Weights of a small GPT-style language model, trained from scratch on English Wikipedia: 6 heads of 64 (2 for keys and values), rotary positions.
MLP neurons of a small language model. Each row is named by its layer, matrix (down: output weights) and neuron, and shows model dimensions 16-111. Each number is 128 + 24 x the weight over its row's rms, rounded and kept within 0 to 255. Numbers have three digits each. A neuron's up and down rows have the sign that makes its largest values positive.
A block is one neuron, or neurons of one layer that tend to fire together. After each block is what it responds to, as a language model described it from the Wikipedia text at the highest values.

L16.down19:114154134166138107113080128160141150127120113148136171106139075099133104156106083122121136152121137130104114145131122143118141126138163138152137069161138146175129100136120091146103141083101121160116118119142090150108110107145164161127166124112135157133127123179134130105139107126138129120
L16.down44:122134156132155115138187086093119088144123115118151140196148168136146104110124140172110106127130069093101107093127191157131106088138132157172123144095128146130124140106160141110103109164143147137093129149130151127159120145126143145154139078127129100101178103141125143107135109117113165165
L16.down84:150161165121151132110126128178073152151147154138120149133122111151098125112135127128121139145083115121124142099167148137175117108146151159110104092117154127175106082116099133079104148147086161107122128085141113168132151155100139163106139163172138122152150144129140145103100109120123136102
L16.down201:114147160155148159117118133145101127117128112172158154118121138172121142140160074130126093108089146093162159085156130163151179098103122117121157108150115127134115115115079131099109165158177134112113128109092147092159107154152135155155145128157144157115104130162134128107128144150111143167
L16.down205:139147132153119115125154115142124136145120116166123126118129095191103133094157089129108127090150100121161127083104141131069181107093163181128132141166123165162102113084102103149115109133133148165128098158106125126128131146123121144074095110114139130081137142079144168099108133147128148124
L16.down242:158156169143134089130092129171131126110161097187108178193116067134122144104159137152125138105113129098133151118113171111108086153137130142142113165091103098126110126129132101116114085194157140150130147087182120081148128078172104100137168153134127108104088147094112162144124127138125147084
L16.down243:102163144113168138091085161119078091120111126134163098065151152104172126130104125177125132081098109103126180128164110141137113151138156106154147145136128149129130128153117146125133091154096147108126136112137127138176121117138116133117131120135101112125123117134111135126089106181118150153
L16.down251:122142184131138131142109129140113078126168121153133153108084124123160086151119120142144162161098122087104146104146146140183105138105153134140156121141097157144132122100160128112151117129142109137134136101091100106102127123135094119142173136123182193128160118115071132121096140146158155095
L16.down361:169133100132099105099102152136144118118114120111106127123143155126076133165110137160101106054163146156122149091126098137115113128112110100121142139120123119106133113124136157091117108175151130109126119162103115135115130091127156117120128163069167088143111115114136134142150114102147127142
L16.down370:163145189158157126115151138095108100153119150142135134143160159092119121128114154156130105131116118151131138138184111181167125088137119163155132159115144136165119108123123147121151136183169153126131121100114109129157123116104125102165141109128146205136154074113112085097157143135117142175
L16.down409:153142150087165144092113153142162134104109100123149165165123094110128103115106140133104118114160120170090131145124190101083121135105157094144161173161174147114139098097099126142121145136151097103123184144126124151156155174147106129079134110084166164156140137138141151145117122099135124127
L16.down414:133119104128100119143151139120115126167157125140132123117146192106123140134152121130135100148141127140134154150133118133116164161152128133153148116125127149125104136155178143126136142128119055130115191134091158133144125125131121112144120141123151137131143135121118112148154167134099136106
L16.down549:080136142103152090141084111109172142142145110150107155122141098132149161158129137176160170095127089061143107136090151096129136123120127126118128126139113141163121124138144155087105139122136135202184129117139155124122105163127137173126134141142153162122108128134119144097120164111128172141
L16.down562:142131149148124128193108137135124122142087093172140154122125154135091125094124139155138143138163128155102176146148158104096105124110140118153121091151126126141085126102161154124107144107149087100056151129137124115124116072114126144143193110163131169090138117082113098144116125162122120102
L16.down657:133123142142134136104123127160128117138097166100145138127103097102096143119126089136112140145138059126105064124097141138124122133124150088104129114121122150091178137090137154106143157141089139105125116095107129115122132141121137175110142129127091112118146086094149106101103139158117130168
L16.down694:122116154097140122045138132161106146147131114072152135117108123128133127117126097101150112143110075128124079101159127117106115100104114117139127113185155123095149105153168126112078095139100124162128180127188129159153117113092140166140106113143095132100161127100124140125147130137100137075
Responds to: The first token of a calendar date (a day number or month name), usually right after on, On, in or a birth–death dash, e.g. on 7 July, – January 14.

L4.down25:110152153111141145126061128076144148091163099129112106106124095103121169148108103145074102109149134127117086110133154136135106131131107129149164141134147115121099104085170111113128175114096091140122159146137109172099157175149111130104128130112106101172106112134129152074120113125129168138
L4.down214:102126144096162151115096159102127136127084103116152136119127121092150114125114096096101080120118169111098117143109137121120075154115059135130123174113153142095144144125150150126111115092113109103127114107066111060119144163121189133121136122121150140128106121103112121103079169137100125085
L4.down270:095095105126154101113062166097087139119150146149155133155149135151150137139107122104139080137166120157133137132182113169141178162087130122139158098126090130120155147108106119128129128151135116122131115164084141119139138152147133071170086117118124110098120143117152145134133149124135139103
L4.down630:162121149161093121094122113159091115128160130126140094123154112109128109089117124118122090102121135173083089138123151121158130182133118129141154141134144126098138128141140138125092099127140108117139148160154112077130073146164157140108155159105149150136166113061127100086112150106110155110
Responds to: Word-internal pieces of a vowel plus "rn" or "nn" after an initial letter, as in w-arn-ing, T-enn-essee, F-inn-ish, ch-ann-els; also short name-start pieces like Kn, del, Dan.

L4.down17:125111131112135116123185140114121093178120146140123156107119090102140097145157129144120083101133115133159110165141105079125136089117122124183113081119166076159143132154120143113101088110133123127130136101097158149113093116125123126103135088172140165137147146125093068106131132103116147139
L4.down72:150126112149149124123120098111139140099142071091157140184134167121123108130129139131133134159179162144160149116079160131116151090103102125165140132120163122121133092082148107149133112149118107127075163068152127144134106160122143102145135104116186116129127103139120129100117121128147096072
L4.down159:164142125147155128142086146120073124108134098132161124157111120085110095128107101097098086134137134151139109139134103132102117109118145148146078108117132109155103128137162138090124138128110108143134127122155152166130128147114149126143159144169139118091124069117120120136103134141116133112
L4.down546:147097135141158111126079155101098152128129102119108152152115139104138146132115097111118067144139111118109152127112128136097096085138154135134116163103113172125154127137108121140130094111139109123129106168179131093138130142132139109113190126119119153151111103100126112133132121086091133125
Responds to: Month names in dates, such as April, February, November, and the opening piece Philipp of Philippines/Philippine; also scattered pronouns and name starts.

L15.down166:094134100141101088118106098147129106126137136150126125127118150098164136117096131092148125128122127114140164137108099125123102130137104107118111146111174139100129137155107133097149158088138164086133102130125151168177106134133159148129062186117113126106155165120132147118133124125138107138
Responds to: Final suffix pieces that finish a split word used as an adjective before a noun, often after a or an, e.g. unn-amed, pione-ering, conceal-ed, histor-ical.

L16.down13:108153117119142116133137138154129151143118121107164120089185166156124118114141153107131126105087103084138093113125138112149132107182135173106158163134123125121073120132149212090138131154114125153168147100087108198131140142111150155144124169098110141154134126129138146106141116122112124109
L16.down28:119163182107154156144100111131144125094178131163139145141115079130110135087090121114118161124120134120131148119162132123117141136133098136140130122078141130136136125141158085118133116123133135096119181105171178105098112081123121140135139146136151152123097090143152091066125138098099130105
L16.down81:148141150151107112155110135143143110124143144112121125106128156134129121118081118076130125127094122108142160161110115139165132127154099116174152102169130153136096127148153128154153140107120142117143154161096151112084129155135148148140116197100107122131128134126129129109146123106158108194
L16.down119:142093106119126132083100090165162125111106156158114146117158109152125100110101110129146143070118130134088177108127109133143130110129129065146091120104140162064134136115140150103127185147160112105100136127143115113110127135105125120128116129125137133116122155166110135095130115132096124089
L16.down120:123123095104104130127163152102140092133124088122115147141118120102126119146144077107152106120113118132135074144124094138084158125144130140130122141137134175107208158130159080154162144137122121106094089096133180127120124164114145127154108145122173147112123138134119137113107100126170113119
L16.down129:151110171125137163142125117074094145128156089138153130150097155097180120157107105125110129147070116119121140101119153104176158170106166163143114149133184120139107105146117164116121128111161145168158192157127121138101122138154154129134138128126152132141152112106152081130133124159119151117
L16.down152:142107158168076142128128154091093140128106146125134088153132103121159132147065135130115125127082136168098113119151078168113171115163111098114085143156145151116146143125163130114116137109140128097160159136108147131139171110070140111133118098132131166133138161098109163210150128125134166135
L16.down199:104144120101124106132128157128127152143143135132117095124112139148098139169169151132112133137070127180137131158169155142097121157166204118126100085114154118097123116126137102151128104145144156119095136127119155099100119131121131118100189126132100143147126108120086145151135148107123132117
L16.down278:178108173139105125097108126101109114104101086125104131114168135133127166086154105092100147098140128095139082113105109098133163168143072143146161133163151084175095133105134153142122101152100172171148132128121082160120102145136124127139137126113138092163150125084105115153119156156109156112
L16.down311:138118150122115152145167118126148104126065097144112125131175083090135103127109139107107140161084118124101101060125107107156145136141045113126119131147087121148142152158141128102125128128109163131134121104151110124116067131064132117126091082110117118131143126119091123149118161131128130127
L16.down313:088098124131117134073123128140134132070108131101149120101172095104135127091152135094086140128148149119133143084063105127131141117084136098107114115149132140114164111133088139132122170116111153114145138167141077162112134129085125123122118123118101149091114105103129106104145138153132118179
L16.down332:150142195090088121095120161133117105104125149129115165145161132099133111089107116118118144146158099123133116114110070097157138140121128099126119159169118126169097155118117147128155169137132168136124117161146109163106128158088112140143098124119133083187109143121120139095115123164105125183
L16.down437:128141106083122152113137122128145107140149112152134120147132144128124102106131080106100124152110117150143143138120118117087121149136165146081093111126154198088101158143126139144117117118112175126077130124136138102100129154128186117144120143118125151138155129147116147173129119173138134086
L16.down463:156121092171103132125099106172108173088097153101140119164149108120148145120111103101123145118188084086106089173055141109120181134128123165143157163154106096139126138096103159110144136152121147159182136117133114146131124141182119132123178158140143086140119128110097102113115128139093138150
L16.down576:107070112135135140141129121107151143132142123127142158129101104144117112087120162115144131159090142144119094163148083141129141112123126108095100096143143167153117124159120165138130154144122110139140180139138182106050154116140140138139107088132101103122121164102159156082089147099129101116
L16.down658:130130121100103125130150144097172190124159142112137142139139113092144122117110147114106115135121150156113097162159164127121126147112121140103124169096144141118087112111137096164121118121127104096143170109098128120088138115114142135153141115140148126106104145126141138093143138073102106121
Responds to: Commas that close a sentence-opening adverbial or prepositional phrase just before the main clause, as in "Given the lack of signs at the time," or "In Austria,"; also clause-introducing "that" and "which".

L16.down10:134128144118136104171110111095128162095134111131084140144138118088115145122144102172144100164124148166157114151092120101120114122152135095129119174142103100088147118125098125160137139107104135097076131127130149122119141150147169142116124145122128108147146145167076177154139113104128137157
L16.down53:162087105134115092138125136143100108148143152168076104105129152128127132121109117144118123140086159134088113103160125140105103149122125144145096107147182107177082080164120154114081123122118140124158121132121151155123099121153126157108092151091126117134124172131090098098154088133102163106
L16.down134:126131101135135125140118176094122163124169141149073108158119128074112155170140130101150113086105143124086147110094088150120161137137126121143130115141096128144132146132143115133117143125131153104143086117180128140122134135118118143166126131154149167108152147126122098168164150091132121145
L16.down153:113091149182171148123149172146126150153163128146113132170108160134122146151124106115095093109117096109087118118138134186109132108136165124110136164128122133184105136137139128154125117123130167128123138164151128146164108107082093149134105109089140161115140142065139129183156099157158163143
L16.down178:133101122125104154160126154167142140108145119152102137120156094142083129123093134182161128204127127124179115130143125126130153141133131101160145110140102117127162143112097120149131146136093132076164101117095128120160146151155157110114143121161108095122135119111109078133108114183105102096
L16.down233:135154119109141163098124083180125145124154152143147089177138099103147138117096152123095166119131149191069129138134121093121130105120132058091145109135119079118128153142128086127115089149131128128127117134098109160138094081121113102118117162097099120120099107135136105100133091129169118145
L16.down257:178141157124123109138133161124102184130096126136074128158116143129068120146151171163186144127146111129180071138134150149095128168132183133101140136153148138153160121125125171121130154127115143094114117152106131119140162132143126136150156125146147161119107097132103123126148113125141140099
L16.down275:126121142100105145156135144121084102178090123101121123113140080121115146159116158114151081163121144129128143131140094110121120158107070140177124149164117104110159174189148165131104110110125097111134170145112107145108140129093163143139119085125107154091146165142075081137109141128164126124
L16.down290:118126101099134114177144092143116144141129139152114125098117112122123144152102181117170156109137189126132114123125135090175103156142113124132126078086150146101168153127138120125138149101112143117127148170172120122151123080119112119104084128168121131143113120149136107164121133168155123149
L16.down326:124138116114139132159120117136166117097106112107153141147158145119120107123113145124130142099126071127116141092142188090175109110120132131113140137122120138115077099090155124117120185139147132096121144157167118119098147149099179143106146094129144138187149135123202132086113120121136134133
L16.down377:128129151113125092094097117129118149156144076136127194094116183150113119130139131127131112115152105096153137101143125119124128118088138134078172120128095109113165111135190133157161115130123133122097149150136114092103106133166101150102090132132120128128118157128119149113139092121116151163
L16.down439:165131125141138121149136140097137115137081120145144115143126114092120156137106134092128085097097122099114140150115098121139153100076088157126132072143106128153070166164156124112125132106125134090136189141177117113143102091075118130105160109163122143109138094092152144117094089120164113118
L16.down506:129162107094147124111078165134119104135121110121164152140072121135131136131096136180129139135136152135125150138113123117155091149137148118107141166129062132126126170132127111115118126136102133127109106098129161115116122117186123152147157095141136116155108180122163114097173124145128140108
L16.down517:160129138112142090138121087121167133145082156103139120154124132087104131134110150098155138129157127093140112156101111167158093095097110100187125130119141130114129137131125126142147134143141084140125151116128159125089155122153153122129121152141108121112174143148097147117188139166164106110
L16.down546:112127143089119155132150156100105083157140124107102157107171132128114176125135165134100139117145150163120112133153153125155125120140140104171128106138137102140141131130143161112069109107134111131092090112091114140108131088133100069097138077145075162110116118114090125128113122113154133138
L16.down643:133141105163110164156123139089136101111148125127118086162158102146113144151126081119129091155129113124159142168124147144113152147139128087097150115134132144090164101167120159124131130128097126124106126141116105121140133097082159113149123109127098170120157126113098143125118141124124125184
Responds to: Final suffix pieces completing multi-token nouns, mostly plural nouns naming groups of people or things, such as candid-ates, winn-ers, offic-ers, de-ities.

L15.down548:136167092153122111140080120088125138090114091140170114138166117171107107108103151104115138128192095110105167110132091146141169133167098111110112179137139138112158129117132143119159100110129105114151128129111128082123139126141127093092123120133093112088141105092111156111098121113123155115
Responds to: Prepositions opening a phrase before a noun phrase, especially time words like "Prior to", during, since, until, and "of" after remainder or much.

L4.down46:158124116160188106151187087111124124084115093134119134180144129102139147184115132186157097133140138153093153128162140150110071134132140115130127156133099119121119137118121134117098144108130160098124113137093127145115126148105078151119088169147138110111115099134105097110146114119112178118
L4.down96:144144151147171122174177096119120142110112111131112156167155092090114110102123100137157141153139128139106119127124144134139123146124155119106110117143128151144145180093132175137132134109163149116148089110136103141123134138102132166103173121146144126138172136128081130086161165109131125143
L4.down246:082143180123129104148106127125108164081124178151124086125170138159138131120108174150167104099135113077127123124128155121112094160137150104120132162167130124117140141127127135181123106113130147148120099134105139141143138109093141130114103145135143118126125121115110134129082119095194114147
L4.down295:093125118134123109148106106130076133103130129139083150134083152094119089079159112137152096154096131111150097119124130129135130134129152105105139142110182126149139140086116143104120125103175114134075143136162118145137075111112119096126139129096096135099081101175144125126095132145136120122
Responds to: Word-final suffix pieces ending in -s, mostly plural nouns split off a stem, such as -ments, -ations, -ers, in expository prose.

L4.down172:156124175138135143152155137153101139146153138143130113136129124070148119138151120136140075128145160124135180104167137090118124128142149109150129115168119103144124150114136118149103119119092117132094144075127106116111128143127125158120092133099128144129118143125183083114111119146133146109
L4.down264:105152119146112102169159167132112134153125105123113137176125104107176138151119127133134100157101135138139111087121152046123122164137129145174140119100125160125141159072129128150130130146147141115163121137152139139142183086113093130135154100128110121160130131123166098085152121101137118121
L4.down374:127113170096136109129132119054127124149128168146131109139116171123154148152123166159133138113148162142107100134114173120106128136137118126101114102070145182101188161097139132107133122124143126141107104117120089153103141166159130143100126117128139128123110114128121108127121111110130089107
L4.down400:120131112091140118148167107143148147168156104121130127181126136109144130113137129117148078099052144099146074145136168102135177094124120118128130135142102138146125113131145097128136078132089114115132141093111073147113152110134154159137123122097161122161120105123191112119130101142151136139
Responds to: Words that open a noun phrase, mostly sentence-initial The and especially new, as in the new class or The song remained.

L4.down88:093114162118151118107159116137163128120111141143127081109121155133121142120090157102125125119110110135154134127139092128156147133144067135178132161148146116114162120142148149110129129154140074147145130138115146094138138134125140139142108130127139124116173153127083171110117133147120144138
L4.down341:118136091121097118125123093114148114086091113137137103133096165089123148088111143113132139080137104118121141162157157104114165133125148115125130134163120151098155134142130110126125123112170124128128114115139118129157113116149127112123180140131099109133107158125128106166112128117130115181
L4.down552:113101056121131128102075120171174129098119137111110089138161122160100116151123113141128108102119137114126193091110133140138106110144097146131162141137139154104105123128156125171129101100151090140135095156127145067104122130096114137143124120193142119130157099127126148139116128135124119090
L4.down590:173117097132140143108075174101132141097121124169109141102121148126130138140121134146110117139172083140144137110118145134140119160100136104182141090148112159119161113109055156130139140128192094113108123131114169130105110154128118112160130144156145153117144133134143095157133130131098119175
Responds to: The York in New York (New York Times, New York City), plus one- or two-digit numbers opening table cells or ending years and dates, like 8, 22, 2009.

L16.down49:134133123116144135130140129160128153132122105167088160095112108117139101154117123131133167156122174165110136100114115117098148106096141122142110128099129162113139135149117083122103109124185113125118133137221111147107137123142113107145174131135166155143150145188091141157141129098103156107
L16.down70:147115140116154100097097130109131156114150113163171139088162096122134150161147100127081104107111116129134111142106163115111141139116174170139081140104132119155179141091159131152128136146113138121116161124069116100134125101121077141114130117109124129125118141144129149147108099105117200165
L16.down130:139142179110151160096134179176136091103132093153087115120126153135117135126098143100128156145129146119140099131133129136128143123151146132091111105097138137125147119134124146121159142126112141155108081120127097150093157075126121148159155116094173111163110127132147147114179130107176152088
L16.down286:135105120111125145078136150113104096103132095125125159151154147114129106116141137140152132162109139100140132135084118135097133125103180131116108118112173123130138148111127153130156127137133176095130142148143156108135117131148114138126093077142151176130132098116133169150108142144119150112
L16.down287:123137126128103113097131121099143105158091159122098147112142114113134126140151128102124144121171113144133143145129144082113116143128145121137091137084145087153127132109093114094127107133104125114099065124076133081143150141145091099150134141111132171158092130121137122135148153121100103123
L16.down335:162110144111115128117119123115096092131120110149168141129157123085112115134171122108115135102137102103111165122154142097124103136099127137137114083125127083153139147152151135145105139128140124152099140125126106107148123100093091138091112079101153129153093133158119121109113097106136161111
L16.down340:098143100127127152121123112136101161152092138116112119151133110137078132130172156073126156128138079107141131093129112137099113137066145112132139164158185140142148134077100151158119144092153173136144100196138099078145141154129159091164128150099144139126103100149099094130130137141125155142
L16.down458:176103138114142126162138122104105142122147156098136146127132161107068139181142151098143150160117083126142184170143093169136145126125140121159138110127139133178144100119129093151111138164129131138106160113134125123122136111111120116158125076153164108115129116111119135131127114121173188128
L16.down521:105129131126120123115161128121111078151159067124142111102113157096129142120167125113130086150160141128118146129149131144131106115140130124154145155172116075091160156089146118149136124150096160119108107136177174134079092087126116131123107138108120139103095144103106145146137120133121090115
L16.down572:089143096158138108144125162117153135119143076150115151101118115137109129148109151138123108171162146110094166121077106147107138156147137164113108124100131079092141130104101159126144119158105111125151150098111167144127135101144113141142162108140081087106090142121146172117164151163106120125
L16.down604:133159135120119125139090117160134112144086098176129118133121109108144137106080132115130127124127118123126122099109114164147111127107115128115116118118118111186117146142150122106155146134185115127130127126099130145145158109157111135095124134100171129096116134105070134142108151101117169156
L16.down632:109127140104164134121114141158112099085152161144130148113123168122171137168140128107111141120136138114123131096168131119091132121131177132150086145131135150137122134135138194127144154139145163153093124113151137119141111159149104189156123134132111177134108156140132130114142125137131126129
L16.down634:136152155102190117182108102125121123142148111160167130141107115146100143095123132129090119113128151116083171093135108107130099128111147137110159153159143115165121108134184146116167085131129135124079118137091127149140089138107089155110088119133105121134129112113142122133120145116083139090
L16.down645:119106162107124124135115083098160084103100116164147116106060140120130142098114171128133137117126088162157129133115126125135158125100114105151144131126150140141100116152111108108148147140101139106137129119132114144177120111145115107109136111111149124114157118116159145153109141120173119091
L16.down655:130115084149123103081119145137146150114113143098126105113147133111164126159157127118116145136198137144146116096131153144081172140160122133123123120143130146146115131103128185072149118164105110118147149161085120102172147140095093118120126147136090148129092175117113138107134142147131108138
L16.down659:127108100109168108173104119128091116123132161150144102116134119145132102145094144092150099130099161149165142182148106178111130129140156124144200135136166142155110124136135137149170140122165120109106134135138121117104118102084144157117161116093135155138146132119105092115140113076123167129
Responds to: Inner or final subword pieces of rare proper names and long words, such as Memph-is, Grs-che-bina, Kotche-ff, Schild-er, often in lists and tables.

L15.down531:101078169093120135131122112122134122102141102141116131119172083115151133096113140093114108118118115101093097150103108107160116121117152118123159102122174115135167149157059105104130084117118140122142160151147133115102113129071115117139092130097137090139124139123136096101128108133125171145
Responds to: Tokens that end a phrase and open what follows, mostly that or said after reporting verbs (wrote that, informed that), table pipes, line breaks after football scores, and semicolons or colons.

L15.down475:096120108134124144149141176137105121125122092171101131112123124083112150117116158124123138105054194162124123122132131122140169115104075146158134086132128102137150179092116118154138170126154140098136071156123130133096160118124082164117141145115133106118148146154097082134111134146133110112
Responds to: Final subword completing a person or role noun, often a suffix like -er, -ist, -ator, as in swimmer, cricketer, columnist, manager.

L4.down397:139130101160083176101084124075120090156162100140133156107093154119140156133134145135080122121140160103153146099149102134141122115106108132134126140124116139147109161119148067122127106154071092120144122107133101157103121104152100112132124099130107100132138117150072140107149130099097100103
L4.down447:119144116149131123116113146137174136153139130111147114163091104123124141098136113128106121145121075139155141133172135153116168120132105124156114090135145165155137107177154133143127130137106125124171086155147142142138104077090124130116116106186145120143131122123117119125132138127140135116
L4.down555:119088126156144134139118094067115084151158108090140084143075137121108102100141147109167129176118130094103146113157114127139129114106114150134119140114144140127127143179154157120121120149122128143097127079197128109171122119088102182184113142130168117102117140124132061086119153128084133132
L4.down684:131129130131124117141120120103104089160147116116147151130080132109126138135158134097135148115109125105190152107117118106145122070119058147198141127122175181172132117176129114103142113159163155138096152090112131174096110112129147138150126113100140126137104118096116093117131147086089113133
Responds to: Month names in dates, e.g. 14 May 1945, in May 1943, or May 23, 1989 in tables and bios; also the May in Mayer or Mayor.

L16.down14:112142124123111140131091114125145129163113087106107154138186175154106129136134112134113118096094099138146121172063099142148145114137098077114111116172109122142145113095128111150142092112162132108112131143152072096178096145169162111112143124141167140168150096156090144114089157121100150121
L16.down60:144137143133107160114122116121162114100145114133130083165160137146145133110083101099134096099148103110174106124101093143121085163149114087115158150131156141125100125141097107159132132124130137097132105169161173156128122114135142114135099099120146092131139140169168142139143123196107130144
L16.down83:118077131169094159167150086119146118108102112106081118115118095146113132160110147095144117157129147128135127114122098121112153137134110107168142089131112130129176116185070106157143155136097112125088141115123108154121128097117153130119100159059132126145128167128090074132099125149149143153
L16.down175:151125141153161176123120158115128101156155134121133135176148100157104127165122146133094130126125140180092120143129128150117176164155147114110146105122135128108136109122128124113124122175110163109108137145119138155110120090115067147109154093111122102142111122144122139114143143176159140101
L16.down184:146142131121163111129081114121144114122114120158145119155128124172154116115150087182126127103127103123138078113103097147087105110151149156124156184126120117070110117139106130151143149126116102109088145128133119107175147170152157153132142139130151138141154125097138126159137133120112126119
L16.down231:162100154125140142108125128090174120147129141144136087160119126174148117113118101143139102118147178097121131109117134150124128118148150116101097142114126142133124153130156135110109128122138105147154118137140128136140111149084138130130148139140104182168153123188147124092142119155148154129
L16.down338:138108116148159180123111099155131116117153140125160139153117114136093110084112132176124123165132122106129107125131136120190117152145116127126129167125102108112138142142079076133125119115105111089130083133104071179096130114127132134159130119103105073125121139101095104133138154125157108101
L16.down341:126142155160120099167113079106146140134147076115138137132121124097116135123141129182131127104100160145119150093123107104099179104144103130085139107156100131074159150136159115146121099086102117154081138138105140112119174111106120116138125101151129127097094094117063128116142136109156097112
L16.down354:126164122160136127152111107118077114114112149144102130116116122118134133143127146155133115113153118138100148112097105161132154068106123163150113124135101077119102167188111099163145136149120122123098125138129193151115112106147104136148075140088123155106124125132128156153092096108130154138
L16.down383:143118121114109140105086139134133143087183175128161107158146133124118123155115125162114134110152168141142141125139117114147151131138175104119131109104104064075117137076108090159111095095094162098112115114123152077132122125143110141146153130147105148155116114145170131105121114156149126149
L16.down408:115112150120102106143135154160109124145128107148177106143121106148133133109111115079087162117085138117136142136110136120115143163099094130127122147136082138131102119141156122102101136114138143146145129128093160104159118118103127144111137160224118127131169109095090066104107134165145150148
L16.down448:153089126110144099149155151106113113130105144135082145093144100121094147121125111101160128138182127128110095142119121150143086117144128150143136116124080129127174139108190152144144161095143086111150126167133122150108127167137131140132134136099142122124186137112064138136142105134107115107
L16.down490:147072105164153126184121111132130144124130087115173134134145085100111104136121147095123087128189128142117150157138156144098137144109115118142129144111098135130134107130083130101106124181157141112123137127169122144134134134108115130148129147125095146085108143132115126101118121157080124107
L16.down500:108117163127125118108104149073132166118126119163127185136142116094098120126141151081107137135148128118118110146126113085097097133182097146120169131148141169104108197158126125155100146113134125122149118122123171127128126105103160102129136133093115135118103089129169109125181141141169142132
L16.down550:131145121165153148127156102090150119118148098126151169095131112118114150160109148147104152137171140131117106163160141178150104140134095150154184134124104169139122181149138137119151157117118136136105165114116082138177111095129130169145091163122138152088127153098112161128144127138122133149
L16.down635:124122150128152165149098168081107147133114108115100152134142097110155124117122186148164093094090099119114120170124142132116103101091113134155124143123159141139096128155136158083133105159140118114111110107129104141140111105145104106110099120114116085128094123125165065147123104118138131106
Responds to: Final word piece that completes a split adjective or participle modifying a following noun or taking -ly, e.g. widesp-read, extravag-ant, perman-ent, wonder-ful.

L15.down683:147146115131116135162140143141117120110128141121128125143118120149109147107103177137141130115112159124116126149150098100139124094076099127131141096124114126136135113155148112174166137138122102118151101123116151171085163101130153133125151091131117158088165115160135129151147117135143131165
Responds to: The last subword piece that finishes a split proper name (place, person, group or team), often before a table bar, comma or 's, e.g. Tel Av-iv, Hind-u, Em-inem, Bas-el.